Weights of a small transformer language model.
Size: 12 layers, width 160, 2 heads of 64, MLP 448 GeGLU, vocabulary 1954, 3.9M parameters.
Architecture: RMSNorm before each block, rotary positions, no biases in attention or MLP, tied embeddings.
MLP neurons of a small language model. Each row is named by its layer, matrix (down: output weights) and neuron, and shows model dimensions 0-159. Each number is 128 + 24 x the weight over its row's rms, rounded and kept within 0 to 255. Numbers have three digits each. A neuron's up and down rows have the sign that makes its largest values positive.
Before each neuron's rows, "fires before" lists the tokens most often just after its 100 highest values on Wikipedia text that the model never trained on.

fires before: "ent", "y", "ic", "em", "ian", "ia"
L9.down234:125131100139151129124083128089133096082144121105126102162082150135120085136134168089117160105094114137104166147119125125131083127100053146137125139146149085117103139119119130163098081143142096104139109109166119094143121135130108135078066130127170128107128164114132117116130172163142115129149116094131114152119140083138131131100135170147126115113116122135127121126159129146148145135113099148141170120136122080140107102148113099188133114125128129144123116156061141160118110108142126

fires before: "ated", "ation", "ate", "at", "ations"
L9.down39:082127097062115131145135134136105146160163142129131140128128128099140153089155156180094135154122100152123084139124158143132109121092130145136156163122118116118113118135154130066113111108108108105110094150153143124112146139141085111123096125164121118135139140113122135131135118095121132126155075116085124146151120138132165171123113108093059148156103113097153114135148151137087202097147124102152100101127093151106155143104141116101132185133138087133123125143131132166110142128145131

fires before: " to", "s", "ished", " with", ","
L9.down208:139105137147122107133155136136122127137139160094127159135139127140117166102155129091130094108124116157160123088159099123157162136099105141158114120158102136139120113116101153131156113146152167143106176110131127118152115151139095164134110129127137130150117113112123139141137121136137171157105123133115091086120121116096118124147042112077171175131127133126125132115119092144131139137131127113077114133112170169085132132160142134112113169150052153109167097074135166096093127126131141

fires before: "ant", "re", "ruct", "r", "e", "ru"
L8.down58:152128082163085084142120110065091110147123148145108154112145120154112127157096126140151105138126140102143089153173100121120167113147109137123126102089114117159158129126175124129151138105147120116084135107127133123124155143059118082130118155139121112142150163132141123123135107136114123171154155122145138113117151119136121119101146145118133135142098090121066156085134134142120139187125131150090156133112109135127111152158126145070129117128142077145080133101153123116155097082138148

fires before: " ", " (", "d", ":"
L7.down141:139115135178137131139150128145140115112112143113089161097136155160106136120137092090157084093136128137117152087092111125151143074136123106111117155113112106117115175089140154133156104096159159098157123147125178132120118149125107188133121138093133074110143177128137123147104160115138139091149098157109153148140111148139141130097132117127132131111121155163146122133109107089157121146118104149147148147121102138145150095127136145152157141172118128104159110125120141084123206176151118

fires before: " ", " of", " |", "s"
L9.down4:160120141127140151105165131151117138123102127108100131102113110106130108131133103118132142141129139162117147086124151139096146093087127088131127134087137077138136120147106086110188076168121122116096139113127136152176147142133150137157105183096123116129120127118076172084154153140146156153151144132146089115118138184100166097115106165121113148122124160125138190132167121101112158123105157124151107133121142119140126123136147145125167088156164069162136143134143118149129150131135131

fires before: "s"
L3.down358:171143145152129104157120133101131120114132114093161122129149129117140139111140153141085130100148140114143119189105089107100158140087143120090117126133157141132124143114147149111135162185126128073130152128126126070112164146128131197166116143131141110160129111153114106116124090111112160122178060153115158185070127130137129125115123126111110124075122130087115151129152121104159131122136137141145142143118108148088108126113130112119110153154099108141140161116148178096110110129153144

fires before: "\n"
L3.down118:142096082091125128123128126165143107079063088122150171127129101111171130167149128141159117116133057120124109127166130128106129130090130123135127136123154132092100132129070124118090141151122105119178100090118103136107142120122131134107157140127101141136109137153156150112137106106153102131111101184125129083104162127164142154117121137080111143136189100136102168121098131160130128151124145118119162107106133147122117119099160120139100136145151135113164154160127162119130084158133129

fires before: "ul", "ult", "id", "ear", "ol"
L5.down360:096116115119118120172109151141111145095101162127185127138130176119170158131112096156150132146136099131097128120109142122126116115097137092099112133125158117134101159156180142125074161116131116124122153147120142115124149165103119170101099110126112151175103120157129080178131155098182105137148176093145127127114104114137159124112157138157145160088107106125144130107133153119124091146094132119131129120121112104128109100100104104150094152157082118123116104096075099143132126153160120

fires before: " the", " ", " a"
L8.down327:130137101170109128140110141144081134124146097144103106144182135123187135127111112111163103151130139092153135103113176138103158151132109095115103101150116126116163124115146106124159134130117081168108144138135092101150195122103122124145128093113106096081122136109105096153125150115145151158135085112156134120164109150143132126165110135129136097094147094175112151156106118139119145147167199127122155107134095128143115111131134079125142119124173093135118140086116116102142116139102136

fires before: " ", " (", " A"
L5.down87:096085119158148118167103098124121094116145093135145147094124110169153172136083108126127117112149167103144154132135175089110134150111128111117129142134129106169161143081118109139107119092076146157140141157121071124134143132099128152123121070140128107114161148119110066106096187115150142158116128118124139116120150114176146131140137104128108126123121130130109135142133160106167114108142115122157143085094127158094108088115112144068116138093145117093119122122117126108119160139152098

fires before: "al", "ical", " med", "ia", "ic"
L9.down102:111114122121124118193139125140115113142176132145138146137096144108086116161132109079091148175124112119132125169162125188081133152129093140103145133079130183121110140169112159113173088125136129134133154117121130145110115102104172102129102136148111126093108159131130135111129101197161102112130111134147146114120136139105129119154119105145118136114145120125154131110105094098150126143112118141137124146180099155060141109104132076162175131126133132150120105121135122149170118146126126

fires before: "ed", "ment", "ing"
L9.down259:129158150144157132134089066149125121152136157123171143129134167123154128045179110122127092143099090115118125129148144113123110090148126127113114158154119128155102106116155136119149133155128091120152160147100131132121181137134111164147128117109085123125114096146109115135145127128120144100135110122128144112124096096094168115105124115125100111124088127084151093121074094151124105111123124154190110133133118089094131117085176145134132123139143169124122157132144120152098133068115112

fires before: "ies", ":", "d", " ", " by", " L"
L5.down114:134096132137172104143118121148105095122141128148104137112144134155155197145119120134108108109137172130130155086108162079136137102125127091127126115118102163134123126177137137119130121096113131047156133081154183134093148144165094137140122154128156128129134093151108096132096126094100146164109136131143110115114088135093087132116095100147130128134095171174120116104114073134177126119118124148127137149110125139142139147138110124114108084114126135148088124141144111151137177125115097

fires before: "ed", "s", "ound", "y", " to", "end"
L5.down316:130109152164093077109114122107163135114099110145163135090144109097107096104111092066125127143144178097145125138134129123136112094156109137128118119104123126162113145149128110142164105133150131146128141132119143119164117107140133189136136152143142114134163107104164101133100088109091182110147092116118140130172121135093090109097114117096138111117124159125172135141109132086076178153112117144114118113139177119120147182109139102110129155112132150113123144123183117130161150108166133

fires before: "s", "t"
L3.down139:112112158131135147105120093134108106133126099172148130122161113154171151083144118128140116066127126140124157136129089100165138134069177139148156077141106137156127105144149152136157146155106107130119180113168118140107118141162146113139130128109144154082117130127106140154161077101105111157130141109117194142090155139107113094121114123118095142125144144086132128085141103129141116153133147165132110117152138156079124141105086101137167150180127145120145119139092146119116107117126112

fires before: "er", "\n", "ic", " and", "ist"
L9.down111:129105116134113115103111172126120112102089118129138163129124083097144116163103097114145164108092077108122125110058072138190185116159116132159196121093145142128125143110103130111135132121113136132130148129088093114135087079134119142110161140123117143113111125085137123144156150121100122110105122131104112083167156164138125101154145116149105113132126146096110115113132143148149118124092101116116086096127180148136140133119145136112105139149158132108155153107120124113129077104112131

fires before: "s", "r", "all", "l", "ll", "e"
L3.down216:125149104141152106184134106115080108092164167111129113111159127136135162141100120108125139143142107147131102077113134111117164080128166153156149121119138173109140102133135137154140127124098140097097125156145124149124113180079140152128112113091145098113136098162169077125174103098133135112165149120112100118121152099087151134102118151085117137149121110086113123121187139103104119137098120155127169096098117131097122127146110168124150106152153126128135146121094149081145130101131137

fires before: "\n", "ing", " mat"
L3.down136:088127121107122117108094120135096154133088099166139107086132156121150166105136137103132159082118154119200103165130124127126109131125149146136123138112156133144107146078087132127127068115102151140128142155151135163109147092125108133087110125091166063116091138148126184124141122132117147102117144139141139142105134118113125117120158108108138156155117152107126103160079153157103155091120131089138161133119098166097149172136127151136126124167110122141137129119090121139090129122173141

fires before: "ed", "ing", "s", "led"
L9.down408:145110125127104095133115114082142131159143133161122129147168134121143140128147145119123120129121136062143141112100146129145150160162135113109147113133099167176123127141158138154072125106099132118136175140128158136172141146075101119103133101147135099129145089137150078072147134132129126079139119092150175127197106103149132122127133136136151151098092190169151144130100105114114145115101124154120110100115116119118141090088154109098113120152173124121105143118119120113126148126086116

fires before: "es", "ial", "hed", "ed", "ip", "ation"
L5.down297:142132136138073099094139131133185132112122122093090142183126121153116128135152087109132142137110137154122168124110120152121135096111123116136129126124131155153165157113117136106156132162121144110120105120123134163110123103132094110128104112140104145110092113124155128127184114140141148167171165167105151149129114156136170119095101140135073159144161149171123128147135107130115117116070143180105100107098096073128193125122131135054122123121144102125116106133131143128117148101126108

fires before: "\n", "in", "ing", "ia"
L5.down178:130149124085099139102108091126130098136127154108133108163125193160133133159098131140121128131153120186099124145134123142128107176093147175111155141090111152119173131111109093125113176161108139121135161122145137141134141122094161115090127126129169142107127126174061083134142144155109123141109119117095133124073152085111141123140144088073142135129124130149106152117118125114123137069148122158124111132148151110076157140141140127125125134093135112126145097129080151127115122169147120

fires before: " ", "\n", " ."
L7.down149:119161160157124117124106142105119106099113112166123103136135128102122107102107141149154125120126155136127173136132113154140075106118153148094083111110125127136148127114163120139112082133138134111116135182105132065147102126146167095163161156117140132083106146170138142140092151109149073144132095109145129101129109124135130182142121126111170135105122132129130143187105155111100149130096104121143155162146159158141132084164156136081126133123144131152098111118129178087103115127164156

fires before: "or", "id", "l", "ision", "re", "ate"
L8.down215:128144137143118126123132079134123120099150120140127140133163136145111127137082106167126202087100163093144108083129137150164142096125148120147136173146155136158126114151098117093148074163123151146116127122112096090104102066108171124105101124144155120098121194094147133157111160111140107158140133117106093118123103163106125120142175122135111115110141140146117158105140149116069157113128152108103138153115081148140138120132124164117161126150128128117154120126108179118126132110139127

fires before: "at", "ite", "it", "ri", "om", "ated"
L7.down184:115152128064134128120108091140111141158145117125135158157096133141143143158115149166192135151102116161120161146134117136100098121098135143129130139144136112157125122128117157155071140126088158126107140105110151115123179177101076141133129125137125104103113093101140138107107080083145106113133146081123117157108096153104112119144179085147126086122164166119150111124174141124130124102127123106123141146176137130121122167120094110132117113094133124131098097102132152146110071115152129

fires before: "s", " the", "t", " with", " ", "ect"
L7.down270:132169125152127207146155074146152176112123131111111110119152159091144169106132139091133130139157140174145080138119120102137136083168116134149151093133127171144106107143121120122141141147084102103119120134140173133159148129155124157156142124155122093110164103139156115154150153099115120177114094144115133115137142096139156117119114153116152138157134102159092128144153136148142145123096113160115107066102154115110151173087098156136136114094123136123121147077133113124125128130119125

fires before: "ing", "ed", "es", "m", "pe", "p"
L7.down316:140149112126097165116148163129102097144112140130151186119122108103174113142137126104144156138078069136128104130131134142134127180136161167102079154140130144146137145119130148083138141153125095111070131153170160142145145132137087141158172125153150140157102117162093133129149072119107086102150107132140141152127165122111094141126074152174099133168156101126135136144131128106155168149099171166113144138120131110106140117129159142128124154119145147145113134122130126119136134155141093

fires before: " ", " (", " A"
L7.down283:082102112114108135152115132132098142169127136119170166113184167099131111130105129126113061134100138104160159096168172098107085110126136107127101145130161144140185097113165108130107089136076119142111163127113137151107158151153103122120064115103155087107157093152133136119126137143140143123114141140154141096133116130138143110149153145165148126084154126127139103136129173114085131115113168165133158113099139152113124133134129113134105161103153103118127138135125142118117102087143156

fires before: "\n", " mat"
L3.down62:105120172123129120110142137094120115114105123165167144132128135086169193122142140112101123155139125164147101152128151138112097135139124169142123125121121160117116152114122157156070148114107154104157122136122132127138120096149133156106117159123156144133112099161093131127114159131116116157178080098125126141074119088128128135132161144119118150118173145100115137096139186120110117138096111098161153116149120138134093169105109152134093149148107146193071121106099119120106078143112139

fires before: "ry", "ri", "ant", "s", "ic", "y"
L9.down86:147116119129174137101108091097133180120152132125161101153060115166140154159094126123129155149115155133120120098143096130117097121104102152125171125126160094130129110143116087109138092166191138133127088168141106128112115098131138103121095116120103136126091150118139108092133123110162134141126153150082137123142103092105149123101118096154143104143139180162119116181128098138115132137119139173092159152123133109123163141104123114094163134137130138103124121170084107145107161150153126

fires before: "s"
L3.down34:134130140104132109123140113133109127164115098153122139189124117119118112117127143087088143122131114147152158095091129154132117148072136159163106138124134129167090145144140186116156095163144156175131128148103115155106160108115161091112135113083139164122133101137098144136138184100127118130143130134140105132130184097129119108141136115152144125120147131105153169108083127149151129097124085191132128132119123128129120079101108162103179100170113163174143121146103137112121118121132105

fires before: " to", " that", "ed", " the", "ue"
L9.down426:136098124123105122134135127138155111131154114159151100127121142113189161112139109137110126183066113122109115124069154139108135137128131105111127112135112147123138115097157084133168140103109125160090115117128107109114140148078115209161143117145109121151082168153123141147190158099138124137140097098160112142162082144132118130095120143110177127133165109127129141171095116144127175152137127112114124120135100090151074117106139102118117157099119134156139131113138124118126123154101116